config = dict(
    n_kv_head=4,
    norm='rmsnorm',
    rope_base=10000.0,
    attn_scale=0.177,
    parallel_block=False,
    extras=['capped logits'],
    init_std_o=0.0,
    init_std_up=0.0346,
    init_std_down=0.0,
    optimizer='adamw',
    warmup_steps=532,
    final_lr_fraction=0.1,
    doc_mask=True,
    dataset='wikipedia_en',
)
MLP neurons of a small language model. Each row is named by its layer, matrix (gate and up: input weights) and neuron, and shows model dimensions 0-127. Each number is 128 + 24 x the weight over its row's rms, rounded and kept within 0 to 255. Numbers have three digits each. A neuron's up and down rows have the sign that makes its largest values positive.
After each neuron's rows, "fires in" lists the words (lower case) most often at its 100 highest values on Wikipedia text that the model never trained on.

L7.gate237:162118144165145113128140104133143161147169088154094114075134135105177119123124092116128113078117121132122098153137136116143159128112123126107110112155116133106166160107127092118110150091129099121121117117127117145170167113156138132111148088140160149143153143138141166142088099166131132105150118121045103123129154103097118143123122162162088115098164116130138116115128101157127113144165
L7.up237:123124079088141155146116109105154112129158112144096109091094152125089128103109144128136117113127137147079151103108114122152185130098134102161125117170109155117186145179112140105125117114130097158114077137171112163107087159178158142144141093136138153174127155111099116114116124125120137135133122124150114152146118167121137152141106130100084139147138153146149139133091169095145113145127
fires in: "national", "your", "democratic", "housing", "the", "cultural"

L9.gate141:176142120094090141139116123150132130138142112162150101138086168144139163094119128125162151136103115104132122103085137055111149121149156124153154139163161122121134117138130145123107143136125151084118105113164167170121164165149140116122114110114130092112140094129149133127164108165105146087115161122074130143144082150163135143141107172162149117120074125118106108104163129132132138108104
L9.up141:108082119089143077115147111135180101109140132174113146148126126131122129150104137173152120150116122091145133128128098127166144148125122142116101134103146083096155114108164134135136142063182087151127124091121130157123115149120148128127144145130139155175150126102142136174111106108093149139118131109116078133118163109138134111065115132094121143087155149113119099143138121132097097138115
fires in: "no", "one", "your", "a", "every", "that"

L7.gate628:141152123156079098128113128146151166129125113116159071133145108132186118129149103124153112125117161176124119123104124128131119136158131083103098115153122124136111146125147163142137110119132116096111109128160156122173150106082115093121133140142104121082101133100094142100095132152094142159078126088146154126111124119144131124160144170141127097117158131143109100089102108143153091116125
L7.up628:147150113111112153112137087119123163155130129136143125158139128120144101135116127078158147174115124170121168154129126150132106088166136081145091119140122118097133112137132129165115167123128121140124123122120097098072141126125110178145170126132143127157141139148118148129140087145096129186173130123133118133104148101161094097088132106117155101128162133161123097123102092149149124142131
fires in: "in", "of", "and", "who", "had"

L2.gate701:110172119137136148122167169105109139134140122180148141140114102132101148091114183120165132136108066112117122114102072151123156127148145113077138151166156167150107111120114102107134150095128150102082154128166132145119127142091135091135108163085123115133118122168146121133135147171160097113100146124110121125132098164137176116122177143127089156145139127099115096159158125119131091081112
L2.up701:119097145120094110088155074144151094112132153119119099140144116062143165119112111133121140125101144135177143125068120128158125079152122120131110130135151075131112126121099141150154123143121137137091114153115170128098105111105132160118150113168107113095104130129127121169127068067078124153117158132143138149136126117136131123070104133142119129130129130147122147136103144127133176078131
fires in: "this", "that"

L4.gate218:125157149140110121138112103132112144130128152095114099113108177144166159111138124116086123146153125126087144066120132099106120146137132094148139140105151104110119105144149117140138115117058091111150107082121085115154124168107135129110130129162144124115122115151127140123134106128150141110088127143099151094163127154158142124131141172132140131097128129173121129142146173136118126110192
L4.up218:158097099106150149114135146108124128070130162133091129118138144136132101142126132129136118095138110137142126161097119113130088114100109135156141137126132101083125115135123151161143153106087153140154117104138153092121124075123166161133141164119117146135106144130131159132095156153075162101120165084100137129153116087121142141084166137138093110122141109129119139107122080116070177118083
fires in: "got", "goin", "to", "you", "i", "me"

L4.gate614:139113125113130164137181138118142095167098124144126131144113121122166137129102144109152117131166164119125132139146148109117140122131125103112131126123124127093155105132145099094117135150148119135106128131158117132115113119080135125172125141103159147112076136107122097122106092108139148126132116139141104147097124110164116101158120134160122162108145121124077068145119143140108072140129
L4.up614:096125113118135096124096098153115103146109153125124096143123133153139121108150178165146125162109148112139149124115063076134098130131126159157138115100146144121075134115096111109146135123143159113161109132144148192138099120155140135123127102107151102076109160143189151136127081109127149169131112092156130141184100124153112136122147117111132112090117154148131133096162140172133161100132
fires in: "at", "career", "initially", "also", "time", "previously"

L2.gate571:143111107157138161137141140157047178094125105102104121111157104089122158115145086152131148129132138092137101106099161158130113144136100140139121124174158162097136097128124187119136120123112116077148126099122143117131131140130116125135105181094152111115163126139100148071100130111157113114119131139129120103116121106122125083102143113091150113157115163095123106129130158137126122140128
L2.up571:148114137165117086127161101121103122124163098145112148129082127071119140108118131112144161149109140126128118168111141112128147093122131130150150104131097154136123116142108147131102110116092120135136155161131135127139166111091163161134153128128113136167158144133076064094166131105128150116157127083127135144133133099141174121117155127117138139172146134139118154099116063148051134155093
fires in: "place", "games", "medal", "loss", "finished"

L4.gate443:178105117135126155154173135113123146114135118085149083143109131148141128106137153114135119156068099153115171176129135104135127137152152169174117145145107143116143133154123101134115106076098138113124109118138131163162138146164139174133088129114135115108155134115145148084111118148095141132150132151114104171156086098123142144114146128142110162104113095132147113161157123107085146138107
L4.up443:151144077120105143108137126117135142106127170160106152091121123121123134122139147122178133137123087146159102142113131155198131108140133162130085110124103135151112104125134115157119154108163157132174148128129179122118149098144102137119115124092129154101092139113129109118124173149119098133111123124144138135108117122121171086137105124105096071118103103101093128102096106082126134104123
fires in: "a", "an", "to"

L4.gate376:141121111098148104118123108162104150100139099144101116147133127111147149150159131164165103126099124086106118128115143187111102137153142080131123112137098133102139135139097129115106103101171097138129162133124124141137139142118124095120092188087138108139129142122128150131118125169147102124094164126129175123132185089123110121109137136104106119119099147150132090096110102139153138081181
L4.up376:137158107112113139120148143111152141102145117137147132101133130114127142114160089081143139121148101139128072126162092132127105092139137101109134127134115121072134167142133104083094129115131094114110110121126082176173121103127139122120111141088143119134126104131112152152161140163142144143156137186090093140086141102154100117112115137090130138150117104125144121112119112151123128104112
fires in: "the", "fewest"

L9.gate382:141149150111155144119110088156148140107112135063098136112097102136134176132128131144128179136144139150092116124158166065163110090135131138135167142134129161120157113119114138133138115124128141159143144103130122129120124111144164151109117155128110126141123090130116160127145148148082131115097113062116126135138062115143154110108144121118134101099154154116129098144123145172111148120139
L9.up382:145149161107131102102118124121136122129131138109129128124084133160149114158125091154137131084133119137108148165122131099169159138128107164098125139139131133144136093132135163139123175150131116127179136085144125102113105125115139125103114124110108114137137131110110129110135121096128189106108136088150126135128109134158163130127150085115117125090133092115112167159126124122103129111125
fires in: "i", "to", "we", "t", "you"

L4.gate452:146137140135115124165160188155105149121150098166130117146086133116136121124108152155149169121094139115145111129147080137134132149134131149110113133139106138145137142163117143136164144061099139145119150149133128158094151181117135068089125128148119136149106171133148165094092109121155131071167171132133163096112121135129125094147110139159136103115126142122145123107115159137157098067129
L4.up452:164136117136081126164058146101077119105085140146138125148101092168107097159147133156148146121129109133092135120126138123149141122100142138098132161095112115129144128166117134163109201143076114129139137140121146129097150114146117117131130158083124126094134141093147120154169128136162118157149138094120108092147136098160144123069119158147084112130121118098122125108111153147116166139114
fires in: "his", "the", "s", "of", "its", "their"

L8.gate494:183125129138116152145168174126130107092125109115161097093122150090102173175135121170146122114104170135136128113120196105129115135126136129178170166096159166144162123123116093156160141113157100138081151118157120151160134106120106121107132134114094139151094150138103127129116125136102082109161148096111151145126125130125130131086145150134158098089127122131151123117147099173156178109135
L8.up494:116129116124124111095105174136121106145150115128154106129115133152101163149144132138130147132135092126140136145093135127099153135156156096111117150136163140172103121115100130120119169148133107114103147114155099150128140125190156118107150122136120113145151115104103097157093129141156110123161158125131123178119157189128109130157147133116090072104167148151123154097124126138139122176111
fires in: "an"

L2.gate333:191091135140121125129148140122159157074126119185087098135128121086163157091123128099147110120120150054101132109133158105125087093150148114136117170088134128114153081149108104126121133114109130089120143093130190179172128102138133135107104156094123120090148152129130116157111112099132154137076116130113132147121115117158153113127127157117140128125141085151096105107142088143098126102164
L2.up333:110115147106113077102105096108146109127136135122107128137100107101135116128141153085160149085122146178147127110144121099138140102112126157177076145095101158092130092128099150124135146155117079140109146125135115140143131129127141121097151153120150113126154094115151111090116162134147159084127125133144112123122059118135145153129102139133167120146159129105133174115131145088128092152136
fires in: "that", "the", "who"

L4.gate219:168116184146142171149089139072139164157178130127108119161078132115148113114149105121158158118134113162107108114098127106162111120102117121089146111127125079107117169149138151119167109121146120141108079127139121127106130126161162132121139148126151138144133119153125121110147113142189127136150126122127114141129135155143166074049114138138102144100179149133155118109157156135103113107164
L4.up219:100158124102101130140117116121124127120152196184130131107099126124084126156129143138137152172127146120098162098122110157137133103145162079085162091176149108143126138114120102118109145159119101049125169094096153127102123109141100144145135173114157115118176101119109109098129113133192110145101146147133120149112177142166153109144122153127134078150134146091147164148148145125111101111176
fires in: "both", "between", "all", "two", "only", "most"

L4.gate33:130115128150073123116144124130144135133176120128101104138130118170113156136132136139130172143081124100078111124102157117158121153148152086108152134121118150088121084165141129119105120104099128114138125135163150142096152143132127090145104149119132136170155156168148138112126116145136134103136165131092146173137091147109148083102149142068121101121121157147102133155111108140146146131161
L4.up33:137114133143115114145122092136105133132135143112218123121156135145136135133137132130141156116173085131099140118152142162118176126110127105122153145158140129139116122112136119141116132138131110114101139129128072098088109119091153153105110175104074133139126134150103182118157123119121101148080155135090123129099136120145083120170134141121160111113141131107121094105106163128140138110132
fires in: "a", "is", "an"

L2.gate560:121115111075115120153154132108115094073138160132126133104131141137126136144127135132132129204148159122098120114134123134153146107111116104122128161132125108168134142166127147096169123126096123117084106139079129104130120123143122138164139157151140133133149131085150098152114126120135069122110096166097124175101084097170157092088137125145127127137131155199151109165123171099066148133173
L2.up560:123132135137099120120156120166085098120130106086137084157176120136145179170141123157092140167139149143146125113119127117164128135161132146104136118150142108112140163189093132134158152173153103159086152132155147137138132058154167133141087129110166156110111147120139127157182137126151121121097126123133144135126139118109112131135139166141147090115074172134156169148135162147151159090128
fires in: "all", "half", "verizon"

L9.gate21:138126157144125120105134174107109079123097133092153102125130111125144110095171147129127139131159111157136123143149150120144126136167167099126171142146142108055152109110089123120119132156179143087158098068092107111144164121143160153102118139108094110110142108122127158132176142138153127115104138067135154124148132080140132108143126180079136097150166122148109121152129090087182149121152
L9.up21:145169144146151103144075136122086113141107103093150115092115152127167150163149125117148119123118143081109097117118127099139093148090133114130157147162122169131128120140143125121181077128092142136109116103133154118182112115137171143131083140108158113154129150112150097173160131094130151115125130116094133128130128135115102167122140118124179112099110121131173082079129120143090179109099
fires in: "would", "to", "will", "may", "t", "not"

L8.gate423:165091130170102145125126114127140127131149132123168100147156131156105151109143129111095168132071104148095131127138164130124137178142184126163144140117163161120134091157094098136115139145131145101150125103142142134189137133121126115117139175128105130165130138132112122109117121144152087077084184128103164156120125129119132096104143161108141112091147126127138127137154130129181155133127
L8.up423:155094145088080147135113180099137107098110132118195118060136119129100179141100108155093133101101139108149127136149168091095116166139117159170105169110185142131130133104102163147144166126171123146093119121139127133141152110152135130128141145122115138116137136115100127119135121132154129133111147178113160168138140121134097116114162123137161145130121109152130134123123095122131174121106
fires in: "an"

L7.gate624:174141136130128127175133083116143142130115168111119121116139132133146171122120139114148110158118122084122147114137096096091137131105122161157133098129140152098090119113106162164136106105090118154134123102176104126157152134109128148142135107084169109145134129173154176125148126131109097132145145113119140136179095126140119122077148152128132127089151131103129099109136128164086146079155
L7.up624:156138175117106103091104129145147111129103159089110113168088146125141147128115121124173149123112091149156154125079098075123126132110151121095118108134142138131137155167142131145108113115082158096127125116152107174140138122143126105127186126101168118116100118137145101131128120095190153151152163104140122099119108139100132116081141124134083134119138110102104151150146163107091134126139
fires in: "the", "career", "1", "0"

L7.gate26:120148125170139160113156141141156151107159094136141092116128162132166133096121155139133146110096134137116099141136131165126114143165156158159128139146145149132115127153154130107122136108121132138136116096116161159132134135093163162132122110082169110143136112136171183115132125112144160082076150108131140108151064130157132104113139110119140126088136089098115093152146125154162143058153
L7.up26:117111136137137098150138139113090122125132139110128104131120156139086111129096192130132171106176118156122139149082168117140153075127112102107104164101125127157144142135144145102112149178094143206096118110153155133137110124157085126165151131132109123150145124079138121100136174149091125102143118107099135161124082162161125137176129158130120153144080132125135092126137164121149114134105
fires in: "a", "s", "their", "an", "its"

L7.gate616:143095083108096143124190120115134136120119155113115156142109131140166151111151151104164145129112094128094129148151145133130146129126164161057166186134140138117154112112120162126167093140137095140087104113137124170112179134109145135140125159128144125122111141150141109066154122122116138136142121140061133179141117099158146083100156117124111138127098129087125125136138136130110119083128
L7.up616:169119111073157121142099096132149135128114131126117104119117115122154106161116146118139142139108134119122170109093135100107104129099144140165177134089145116153096104118188153084128134136165121158106156111138144148116162147123134159157101123107123119150163121151143126141148136118120103127139146151112116140153133085131148157119140078098123156142145134136139099129163147095098160155099
fires in: "the", "most", "two", "that", "those", "some"